Part of a small language model's weights.
Size: 11 layers, width 512, 4 heads of 128, MLP 1024 SwiGLU, vocabulary 8192, 37.2M parameters.
Architecture: rotary positions, no biases in attention or MLP, untied embeddings.
Training: a variant of Adam for these matrices, 901M tokens, 13743 steps.
MLP neurons of a small language model. Each row is named by its layer, matrix (gate and up: input weights) and neuron, and shows model dimensions 96-191. Each number is 128 + 32 x the weight over its row's rms, rounded and kept within 0 to 255. Numbers have three digits each. A neuron's up and down rows have the sign that makes its largest values positive.
After each neuron's rows, "fires on" lists the tokens most often at its 100 highest values on Wikipedia text that the model never trained on; "fires after" lists the tokens most often just before its 100 highest values on Wikipedia text that the model never trained on.

L4.gate847:123122132126157132097102103118136153085126153085092148095078104106148155165094198165119120135120146087095110149127139048090179116125151139108126118093075114102143147139105100101155143172136162174079152086080106114030137127148123103100084075087144102128174112145128167154116121190094112114
L4.up847:134133144136149070145119054122040172177132127154164178118163075139116085155123096116132170124083111153163170095119156066126101161135136146119132114150118092203159136113157155132122169156177169173135129097109106155127173100160159105161092120178112175170145121116156096158165128134078114132
fires on: "'", "s", " jump", " Championships", "nis", "ball"
fires after: "'", " Men", " Women", "Men", " World", " Ten"

L2.gate365:109119060105058103129149136125127145105134134113120123088143106132148104135101157067181123118132187151157144137124156099167055116123193097140178105127187103122128116074114090132141146122073122103080111093117098135107138086154141093173083080106163152114126152121124088133106129163185169118
L2.up365:083098136104114096126137088170078158150145179102136093137135165081101110165126136130177145138137145102093128157119117101097090121074127120162143081132194149119129170143109152117128159132129150136156109111163087175097118156098088138117126107169142131129117154123094147153133097127130093151
fires on: "=", "nis", "ge"
fires after: "=", " ten"

L2.gate222:079101126131138136148134123147104141119124160125166146140113083111127162140198136135140142099125139142150148138165073151186117141157136065192107100164086093162110089174152114130151115166113154102052119107127134129157142112131137151147111129139137127129129109044147134139110150117085122065
L2.up222:072150152152120121116120146156116197109180110181105169120164142152141070117144170089133128171138116148113170087127112130103148088149057115168099127211098145189118116141108125106086183147093118198065146134110170187169120119143181101143174159096132151152084165135131094187135142157128153095
fires on: "  ", "ion", "str"
fires after: "|", "ript", " recon"

L2.gate347:084083131138142118154093126172125110109146191147113092168127121106155129168165123114168100057115098173131088112090111132158177161170121124127150147109118090116144103124124137119146091139111152134118135129126138127154125123165167144105112097083097154071155132037080095098131133087108141168
L2.up347:119138132148114092117161158161093069171141181163134119185119168140148063142118121175091138071119145148090073096134157131195148127140160123116134115112124093132174152103092143048180103133105139137149198126095075128142184209125173200089144107114115075128179120092134110152165096128121186050
fires on: " |", "F", "V", "U", "T"
fires after: " (", " \"", " 2", " 1", "="

L4.gate111:194132151090144120133077124162128142102125100107090099078136177082076099125175129123122123130108142157126095183147090114195165099118114130083133108045142175133142037164085141097159130107152140126070093117138128058147175095130165133141115162133139101103153153134110090150109055150176168166
L4.up111:136154110060191160172190136101131068124139129115151113127076138147122137142174094198150073113143110135095119156101119142123118168097147102138082087154120080062095164045142069149133080161137120153122133080090089115089110107145120122098135112108134117136083168188093190094131140174115085161
fires on: "-"
fires after: "\n"

L7.gate607:091128126088145080106126139102126107120124157078105090155133144135057160159125112164096116118169131122088140122175120117141156155099093110106182118142170093082095058194151147082179138068137202157084152148086167060163117109131125118145173133171121128129126149122137148109135113055138113072
L7.up607:106086102090165150175124189104118070160083121178187152177168144122101142208106152121173084147149100088136145189126122138115148103168156111125109133177183173133125087131119086084123121090178142136126087101135139171125207112178146159103085103100110137172120160165150152141183157140140161110
fires on: "-", "um"
fires after: "|", "-", " Gr"

L7.gate504:139172076162108112117139152104156096134149097098087109161116150060135144170137079143099123140081130143144137168136134099201138093130114129125143174140131171126129131200119141197073138132158169123078188143113104150147105137161124085176152177132116147152128151119140105093106143122085182082
L7.up504:142089177157161122181128129076119161107169122127116127148132095127206150105129151126118144143161172149151182106117093069071113115097114147123129112138140122130117108136115076155143129095115140139095141090091129117102089126122071128106138102156128084186144094099131151144123171164141115110
fires on: "|", "mo", "so", " the", "to", "To"
fires after: "-", " under", " God"

L2.gate188:165138115130124105077119153117068111073164109108087131069095166116111103164119141118182123109100133101117118146107126099122120118152086096157128134116120146137147195106121146077139146115196118157114122149089086136020084139097157116110112117165117080151139136175144140181148100140132131097
L2.up188:136136146160141079139130106134085054084187144139189115166095109164134196135187124084076137118096150122127163094080140090100112194102144116126108168116111118168145131144089160130061143137046052171121205070134105163084136139154170163125119129141136178131097148117146177159120081113198059103
fires on: "=", ".", "e", "re", "A", "ing"
fires after: "=", "S", "oki", "hi"

L8.gate578:094085107144126168155109126087113133155146093125115089132136131128140071187198136099142160101125082106163047140103126072128145174137106100155124104137129162113085155128103073149127144160129149086076120148131107176101149090115134157105119133166126110129171069194176130141182115146071120171
L8.up578:087105122131165154137139149161163132105108167143094061049087109094131105171123115145163131114063090179135145118158141104167157113127114197121173117220150099107139177134164053119162152176147168144119084142141119161064141122177099153066137090158077158117139125099080165155155094067120131140
fires on: "s", " the", " his", "'"
fires after: " in", "'", " In"

L8.gate116:153124152149071143028153115069149087120098165131174143151102151146182156077152118179119113162073135132081122078116106105130161129176139109115103097153165167117152164118147106133081103164110083095140229162116079119099138108095168143070136108227079129110134159121128081174201121137117137079
L8.up116:094070134155102091123156109124107071188104087141098106148200146095144090138151138101154145108107151149180123081176074123137119170188113132142170119124084129117109076135086116106095124131095117148125074084163162170188180068140092102160150131162126146093125114115138111103142186142161102125
fires on: "|", "'", "’", " |", ")"
fires after: "  ", "\n", " 0"

L7.gate501:138166147081085123114089133190118137102038092126124166113216114076169165115109143124123102185121139123115192162161131195121118203151109131070132165140156119134189118146098081150154149130099108151110178097136195139077129147112181117129095143133080082148122157088066087174133093112180143077
L7.up501:110171111139094141119100144120170037095112151116093116144125091141125140137105119107087077125148141080107162191137153139103168098075126063173101092139120161134111143223103127156132177164206187103104150178145135086155099093071129136121145173097152145116168125115099137142163122018100148102
fires on: " |", "2", " 1", " 0", "4", " D"
fires after: " |", "{", " 0"

L7.gate938:126121141107080087172115127154084124123146090112110128146145141042131147167129074113110129155115169097177132178129157125139137124078103090091094146117121121095090211111166159124126140140134127109154082080143124181157144125111141166087101090089156109115136169137084133076103148074145126118
L7.up938:104074125134133101124122090117133165122132107081051092095191102143140138139141149117164165145106147131160143214157150174163129129104078149151174141140166103101158167142119168148140081153103105193064120120171211144150175164092077183130112119112139106117120163091125133124120174089151114161
fires on: "\n", " ("
fires after: " |", "|"

L4.gate85:114101128114118102124116141160137083135111205091116112076149183149148165130122141136111121120119124140158124119088063112141113192163110163122116110132094092169122100174146167142175117059164095137121138077161157192147177142167143114123072143133091079138106103142070128083151132204104126128
L4.up85:161074069065097136134173131122137126163105185077144116085118121148098142110141162171157127087106130150130101101109077105096080194142170106121104097170117046147144100111134143107119150097078174122118153136131051142086139155143151096100092137109087101139173087159086130077137113187091120134
fires on: " |", ";", "\n", "|"
fires after: ")", "1", " 0", " 1", "  ", "2"

L8.gate584:181088096115107117114138158128151182089173174134112086133074117163107079160135167140174119092110110198153093130150164086105144091147139124093147086171092126152142072114143150087150091114094100127157188140098122091113128097132156043169096151142109157087081090120050100119130140105139172150
L8.up584:176058059082084164127155103151148154097109127119057141126126162105078094107166127144151173160103115132171190150153116168162105110098108151104099146138143099129159127103161141111163092106088125102111082089141127149157145158168127085156113118111104167143122127151189148148103116103140094101
fires on: "\n", "\n\n"
fires after: "=", "."

L2.gate186:100110098144163130155100143147153125181109158180144111140108110155125155121177124057125074113131081168150178161141127151217144110102132185133116130150146134146068133103121138144115141135095161083096070127137143158143207085162150089180106119180141154168091108149117156032156074153111125125
L2.up186:131109077118094103200152129144162072133110135140158132127094088209138150131205112126085168112172124129128147177140171093108165081103127142087135164190114129122076133087116087106083068157102125102163118059123124133144178093136117120122135162118124116071137143134119110140179148122203129182
fires on: "B", "p", "Mar", "Ch", "Men", "ch"
fires after: "\n\n", " \"", " (", "\n", "-", " co"

L2.gate624:087099141138180132103076134121146148142091173166101155104106128136156171158145099144148105122097088136119120148122117089179089169111146121074155123145050181160119065162140116156165121121114101144089109160135161151108152114166178129135187123135153132167081106116072108082125086135150148133
L2.up624:144152138120125057066151196121133128167142120103133180091049094172093127147156123158071158166160105098136095156106146197180070162119171146104184164145151165166189069082168175170137137119064168150146131155139106140125135122121125116136108116108098134125162121097140130130145104166136054176
fires on: "="
fires after: "="

L4.gate892:139148106166142151081130079105147083028156088110114160069121119073155078152119117170099099152121070153099153156082125118145103105126105142090144145080182099087142148108123150093100085152148098181139122174161111170115137110129161125070073171119160120103088147131117143095103126102146127172
L4.up892:138112165111188109111116136134112122084107166140146102162137118135143149181096101154114076188139084178177114160129141089192082126149087161148165083083096090074107164119180111161173122099157084114056102149155137155103085085161162191094116116171107177158118189114110081100101146106142072141
fires on: "\n"
fires after: "=", "'", " |"

L2.gate539:129087139110110098093118107158155107083154149119132097139160159096135158202165056110140122184121154140084124059168119105137176128115118083151169126155159131129049096135105089134127133029172109199093191124134098175168143140112170156094147131083095102158090154079100116137125169160083075124
L2.up539:101104127106114136171136140129145109081119069112195126172128158051083158132127111146114147143152121105134102153175133133182168156130128092152156125177140056080110128135129109126168098088158173168156153166109117148123154162119104119098105157011117114128136145176131131190110115131113116162
fires on: ":"
fires after: " 1", " 4", " 3", " 2", " 5", " 6"

L7.gate262:126129111124158085060141157133079085081134094084132138146166125103171121126153170090186077154146087072111132155115110130069155138139110114162133085110144129127145082118073135115160137090112088139063103138082127144124104147157151108131127094140104111137087152116155157158082117097111077102
L7.up262:125096160137092199149084089161118110088141140123070106129127063146186087127138054160139143125132119182157115119142160137110124121171164099094112149131158139126080070100131082150131133133145047112116113107105084106110127112084190110071134111122166095153099127081093080155171167202112160099
fires on: "\"", ".", " L", "”"
fires after: "."

L7.gate311:170150126107093113139136102138095140111076129128192121124081148126142165148129155099089171141164177116131201166109140180139163137136168099111151099084208151169175076141121197112107103078133188116042152072149120165165124131129143196189128132134137075176119106110109110142117142109125094120
L7.up311:107120190073157065157058160117092123097129110104123118156138065144153096119115137136087106155096145128100100132170170076186172082092093149135195122096097090094112117130150170125108149158161170143127125143126157118086111148182124186177101091136157100148079143162122134190145156127146160142
fires on: "\n", "  ", "th", " 2"
fires after: " |", "|", " Py"

L2.gate831:132070093095100187101107158078136067062101163070114142128083088089186107128183093106160039108084139145178120097080108131098098142163135155169135108112127080149043098134122136137110109139068148069068170146165138155137083092158159162110149148109127128095136097040125076095133189140179141112
L2.up831:154088084109130103188088111170112180047161083106095103145172178137128099151080134153090111132185203128126113079139147105153108187136173150107207214127191103081153146086169075103128157150125090130166148114136130145139154085155106151121121128129086118108075200163075098152113138122090161135
fires on: "\"", "\n", " 3", " 1", "1"
fires after: "."

L2.gate59:153088114091168122163071169149129117104120181192139102102136142091205086171130182075101120100110073139146175157097099142153108174167033122138132070090104102137101133129114095150152112058110166160118121167140143115102155097201091148082100101159099129141101144085060113110132142086113178112
L2.up59:096083145125108162165138155196154184106112205157142101131105118174117072187083194096118113088125093166131082086099114168127115085127124130142159153110111129159180103119131133121143140085122134155091083144172143149143162115149166203141092160136083156152121107101102123146094119144113092154
fires on: "=", "\"", "in", " |", "\n"
fires after: "=", " (", "\n", " \"", "-"

L2.gate387:177130122130150107122116182126143162139129076095072099078138139088126154097105129174127096202103116118107163123154099163137077158144126162122143130114091128073095129141163142140140067128170130153108104142114130138113114141068090151111139105132106137078157139120093148144152172169162133127
L2.up387:080110169144143124108142157181089142142081153145131100118167134137162165129119104160090111105099127111082111115158164162085185107120101119176148119171162119056085142162110141157151153141126165097151089097123100110124075110110069097098159128131142154138115124171161199142108129067158126113
fires on: " he", " she", " He", " |"
fires after: ",", ".", " where", " when"

L4.gate688:132135124128161103120134178107117146139175170188117173133116160144164166113095144108123077116145119126093136161086110194162180084165148140083097117116176192193112092135079103102139106132128142180150089125085139123071139160091192139096091145121133150184076164081127092137112139127094132094
L4.up688:122173160126073132133158207100190139111166132166138157137107125141083115059116173122148151147104104125102142095156131220135126061137184156147141107099113207147102137084155135136104066167180100151182063087075114114125133158084140096125141116079088111110133090123083094150163120054139169099
fires on: "=", " is", "ata", " was", "la", " Gr"
fires after: ")", "\n\n", "nel", " pal", "cell"

L2.gate696:146138150056117112104135122133089130163098135126133118081163122088132098166095103154179132119101093053112040131056117137031119145203163084149094150120083198065135122104106146156130124132081123074125167134112106130140110141104162189100142152162132127118110071133154145132180113137108136174
L2.up696:050172144133137108113133127109156124102161106089109192104106162113118139121094157070122127189199145086095187101123157118159127129140071085176137130156145151194177068129141153143121130166149105167084135166133199120096114204133156112099118140140109076109102151141168152164136110116182072078
fires on: "=", "the", "est"
fires after: "="

L7.gate916:166162127105111129076145083142116184141129096104147076033192058177095108150124175124111136172077196154072101173119153128160102093136093105152134133192148108093148145101149128126140148125130097170135101116134203148119098099087159119114099144112164116135124121113125117104091128103155135108
L7.up916:214119124137134091190089170163175109168132106082082081150152123158066129095111128126139131135129129131137095149139153158139101112092128106165174088125100122141097195154163093160143068129124134118107174122093176165114106099116060130127147152099136091132222123105129126086124161111140151141
fires on: "  ", "ries", "|", " film"
fires after: " |", " Count", "  ", "|", " Television"

L2.gate106:148060143147172153145126077160135155127101120127108082131124160087191114168210105045156148107112082124185100100143146115142163116168139147122142131150136078133104096085136099102158143096129139158157132124117103170112132096158151147102094157114124172151127163145059086150109157147082178122
L2.up106:126113115093151136092173116154129128159089099110150150139127150145145063145156079154151169108106082122177124148160121100092128096137116129163119130175154075145098118119115118095144098111103115170148106123109105140116103150111133077102078103133129167203125186143081150124142198154122161162
fires on: "D", "Z", "G", "K", "L", "S"
fires after: "-", " (", " \"", "\n\n", "\n"

L4.gate27:115086144137134058142112139120075200136128115080114090117105111196084157125213114101178105164125103151161137194106109174162089099061101157103148103150170113129138079174149147116166136117112101131145139171155157085155156084119145160128161133143141128145134110119165189152169132096093225116
L4.up27:137142134142111099120066150110115084126110100158171137158117120178098100160101122095160097135095132084128139157118156088148147104114167174146099118132139134103210098086070172155082137125104139141139085107174116144111078075137147136163156067146160181093125127195172135145189190127151131211
fires on: "-", "ren", "ce", "ary"
fires after: "-", "|", "ur"

L4.gate184:079121165118159109154089117122132080071050172142169087130093135153127104099191063123113087128166122126133133125165131158147139130115110125156153150088171083096148139167165090114111119113132176100134082096131155140140139163174161130157110047080105110186189129107094052169139145152165137136
L4.up184:158143075133071127126147174127074142104224114119092111153185101084119170111080127094083132159099177217141085095098126106118096162109165051103120155156162112106182123128165148163115154150062133159055120161210113160137215173130155093148142126120121096131087159124095134155230093116165114154
fires on: ":", ".", ",", " |"
fires after: " 1", " 4", " 3", " 2", "1", "2"

L2.gate600:132062121132101122121123167173133185085118146148096076124058153082170139127079123143138027107147148160126110125152111154105106123191125145194201144091082130145119033086159113165131143081177133108136100095111173081150129080197114110127129146069124096141111170136145110030144184098099163223
L2.up600:094130164122075087159157182202149090085129106131128122035094082119129134125151141144156109133137161114123096120117153133121090090189145151160122148134136061156106121050168115121120182143142131106149084128150141140157150081140074113104114098076091108101175123153120083142152200154141168156
fires on: "\"", "'", "\n", " also", " (", " was"
fires after: ".", "="

L4.gate549:118111114151120103097085100122133137116150099112143155073150117123108169140125114170145095107149118140128136128152109166152131147141082124109164131076098192101099079117112116086118095154123097105067079157159112123164163161086200145104170130120144118140040113154099114131146145152144206156
L4.up549:120130143150112075071121139123115125094151132153154132097119086163076167099114101108101145130147108128103115084153164159118125119122132172098122194145134152099098130137163159137081079109146092132096124159112091158125165156082141165145143144114124091160141070164127127117188077120175117126
fires on: "=", " State"
fires after: "=", " ="

L2.gate1003:122144092066178125134088165137118164150064190155090107152119092162133163101104182153167131041099037112156140161055128119166121077144143142161145072151049160167101105125152137148114167146111136092111121162152181139098137130114127111076090180113144120133086104100072129139118138142082187120
L2.up1003:089131089124179140097122142136116138132124180155154131144071092168146169063091134162118110124108103084112164164117150102175166059126174139119103127191074190146104088105136158163068070122140181091137138157121151178119078105186172135122122121112126181170084164106097132107096141163085110148
fires on: "H", "K", "si", "N"
fires after: "\n\n", " \"", " (", "-", "/", "\n"

L7.gate88:112019099107116094073079155088134147109150166095092105088056117128136067096108115168162065156113092121161160114180142128131082135170120094136129113082109155145097107127119128100150112138100103094103162099170149133079141142145120100203166144153090098119124169087092112150110169073142180126
L7.up88:136077076083089095116145175127132131132098180098110071097138143146173136109123140178122090153125125137085144162139150150105096082186126131142182119161145202092074150097185122138152102135126065110187120145123162142114111120081134154184119163161093057150105063136067124105136135095081143203
fires on: " he", " she", " He", " the", " this"
fires after: ",", "."

L4.gate430:127108201146163113096140091133110099124112132154061099139166200102097087124156139093150134094158154136157112180103154086154192128146110123135145161099149120138165086119102195137155076149148086177126127160120161140141150178076117153177129077165116149105052095183133152104114097102133169127
L4.up430:116121091120186131110176180126140106060137107157149069138161169117125142127136107113118142142092130163148156107177144115118209155191124085108155135105080156142170150167160172123119143082178142133125148156115080136153125151161073150068110149111146072130174076151163140117097146149133124085
fires on: " |", "  "
fires after: " 0", " 1", " —", " |", "1"

L2.gate269:089127118147109132107156064126139160114121190144173214107084100130140136106131065113135083169112090171125120068105169194113093083138186143152134148138166192108110102125145087119120082131132099127113160206133118179159110132119182131110115172198110082155140152091151107072174061108122116162
L2.up269:157169136147112167118163130115111081113132126169121166111182065173168145105122131187099170135155134130099151133088165137120147122108181190135114148160160159149125129079173089083096109192101087126137121145119166138166123175114178078119145166160106094104173121111108074126087067104184160113
fires on: " |", ".", "uli"
fires after: " 0", "%", " 1"

L7.gate80:183112152173103141148099089138147117142107154149126104113108161118140085165133096044158118161146097150183086160133120150097084141181095077123165144083068103095072114105079119140142127111176124121112098199171141109170124100114134118128152141149148122121106158137081136133099113058161121111
L7.up80:138115137135115143186145163155199104110111178126075167060139124124063146142154154155137123102120116099109083157151058171120094070089111155167204107126144108120087114163110160124141083093120173108163095109134123106137105169150134174169149047098125163129080163149090144129122155121155176184
fires on: " in", "\n", "|", " from", " September"
fires after: ":", " and", "In", "\n"

L8.gate0:105088116102096171114132089110170189095090095117103186203182145095188144128153141127158099169106088121103122102069121160189174098133101109151090181100131140110098120109097149179121112157135063135116205156135143193135135113111148101139145161082159092103143169123154129137111138083089144081
L8.up0:140099148134150166074101111086144197116173106128146108116166101132124152141080161079100145139162194121194173112119108159148117169161141123139130138156142145125144180076163166134159088162076159104081130191122158155079166175089071152111171108077141138148107125177095122129165097102073125184
fires on: "  "
fires after: " |", "|"

L2.gate592:096151149095171112143136109151147129123036166150127157068124159133127140153143183085172077116133096138087088138103101100161122143161141148166112150082106161096129127102132098141154132126133140149146155149116095171134146145138146149095134159150104120152098126093095088106091184186092117086
L2.up592:115108132143140090147134194133112110111120120165138157111076125101115116126104142083149113150179135144113144128083116102146160143095106168165097111126138058141156177135099128146136128119175164154173141098142121118162124129123095128127116132075121098087155064063150057209106178106192071157
fires on: "y", "a", "\"", "ary", "A", "agu"
fires after: " (", " Se", " \"", "Se", "-", " Par"

L2.gate64:141129163206056119109157178148161158139160091124111172119191110078119118088102126147061110135190127109057113119136171137170114147128133097129189110175124113156140192141146138140120123104154112106156162089067138109145158168114096118109118164067135092137154100140163133167087136137187095124
L2.up64:094163111118157159112152115133132065162060132114149084113106139170135153129164132118131114104128061163148138128146121132129128133153144135111081153110159134153096128118176113083107151128107128120151102174143105100094128080095072091127118092142093135077100160164133119123143103196080129108
fires on: "|"
fires after: "-", "  "

L8.gate1018:123097142115082110060095134122110104130080089126151143114171147129142116137145131098126138165131120179144120148116109064168105168108156139149072126138111109130181124130154129169111093117118087061121096096169062114107132178160172083101153160147159117110172147144172066139114127137158170154
L8.up1018:147135107153143200095133132113134112074137116182117129160123118119166078172086144087121075123105144102093157149144155154076071107085104189121091072129176141108129086088128126082128149105112174164084149172106132185102147093121126135100118156173123131135137139125141092077130151106148151125
fires on: "-", "  ", "ra"
fires after: "-", "|", "–", " Port"

L7.gate488:136073111105106135128122126140104144119143081079121114111099148074119180113109126124144121160054110122063142166116086148115097112175092128118109140114105137167142113091183143095096119106144148099132086132116077139173172063106158129104127181168167160144146114144091112142116149102128107182
L7.up488:108120094132143140178129128147069133136115092112114123058142111109216212201161172133141080127125129136088155165122147129156091178169096112130122150148120078176161064109113108123099149107113156141153127128132113120135114122093163131115109145166119154162084076117103056095152078166096198144
fires on: "-", "ss", "\n", " |"
fires after: "-", " co", "|", "\n", " e"

L7.gate113:151113076077126121185139120164143163158121157091114098137099128175120143162113141115213130103118164132143077095147171153087117114121165093074124168111118143118093103103145185116147166092116132125114113061120154118071111106093118137121104045222122109156079128125124105099123120087200105113
L7.up113:157126119097122160100106092141156123097101166157110115058133120195177056127104071168073139159147139141164153163095142136087064132184157134120170088134111163113145113061109123156130061154136117129122086104151089086137110116150143117131093119130129117053144126156127108125131109184170116175
fires on: " a", " an", " local", " and", "ary"
fires after: ",", " was", " a", " is", "idi"

L2.gate116:095091104163158137134145167184087057105068150170113148114105095076147147091108096130158168158151139098181174112194139174145172135097100152141117152171137116131138117134154145142165129142131169106061116100152104121119187108143048096163108136082110176169120132082160135112127121089099120184
L2.up116:112117040101142119153128041086116123153098118166198079098133118129158117130159138175135128046127151193160123180129119147109111142066102148141102129114154138131176112065139180120118183116162097137107111176146136104099103091153128090115135132119163146104095155165205176114150207089113156116
fires on: "\n", "lo", "um", "am", " History"
fires after: "=", " (", "S", "D", "P"

L7.gate300:118117141162179128146117104119147203086141162112093144119145107167095136148133110086125172118090123122076146157176102135140096132131163095103099103120084105125152102208122178130157114163138127076120141148114195133115131091120147128058124155191111085160136112109084142130207144229075082110
L7.up300:132098106125139118122140111094097115074066121171082127136074109083169113122194141097170097151172119165170174127156127146137103168191089129168130091112116098192111116100151119123150120177113111089137069133120080119151137104114153126096136154132102143099106115106110157150084175090138100134
fires on: "s", "'", " His", " his", " Her"
fires after: "'", ".", ","

L7.gate876:118094067121140126103090161068095122208177165120166126122118154143112206112119164116093141164124126133127150136124131138124145204149099079131176125110081158074117161152143186142172091160134151156151151102186097130153093140137112114124127123159078131132123099040161146126145135098106132091
L7.up876:114121140147188164114098082174117161142163129103138124159129135124180130196100154124085132092118122173119161137095188101145160154075135123119134123138081146111161089115058186171122152138167152127155129137132113129067123164102141142115138169153101092152105145093078117133081050060125177124
fires on: "-"
fires after: "-"

L2.gate805:172109110080167166202119149133076149133103147154123132135118138108088121172156138089159125125034161091109155162062089099155151078127089165164114098139029126134075125126144154176089186112084185118097087098107117134084129089187123111164088110114122093142092119120111142141108136158104157124
L2.up805:162154131175172138125119168124125113172035130108145119140093145088158122086120142155146128088100094143122103108091111118086167148113092132087158221098062126112159094123164091148104074133134179120111127095148121146098092154168136123092123136154115179186099168139081128071123169150082093172
fires on: "F", "C", "W", "N", "CE", "ing"
fires after: "\n\n", "\n", "=", " ("

L2.gate969:118121119128126113089081117115182164103146126115166178143115167148130161146111136147098069132114117100094157150190195162134148144176094110134117111067099186074112139170117150165135051066155141087082150130110137161161113141148115165192070165175138129177125160153123075111116120103161100110
L2.up969:086169077103080063094154125118163176179127105120113158126122106062058168170108154125119120110083077116109160159146111129174104180161151095135161155139091085170165147104115179138155087139126089092107146093095157164096137102116125125191138105113104122125159114126101129130163117091157152099
fires on: "|", " |"
fires after: "  ", " 0"

L2.gate464:128093110136074126060104153140204177118102153121130118105125096125070181118119191112119116126119123151095168173144118126153108124117147172135143143121098115093161079113149139159128178159116084104139124070192168135107178049108115108171134147133093095121179137072115100062149149102100156100
L2.up464:176097134153157165166060165135078187096125178129122139189133082145169190185172120088111107110097125158092202126149115128110136108136072101091119066092110155081130107139043153145111173078087164113102164152137168120094194119161096133151097142170185209160097095166147106170109139127119179144
fires on: "G", "s", "in", "as", "acy", "See"
fires after: " (", "=", "\n\n", " \"", "(", "\n"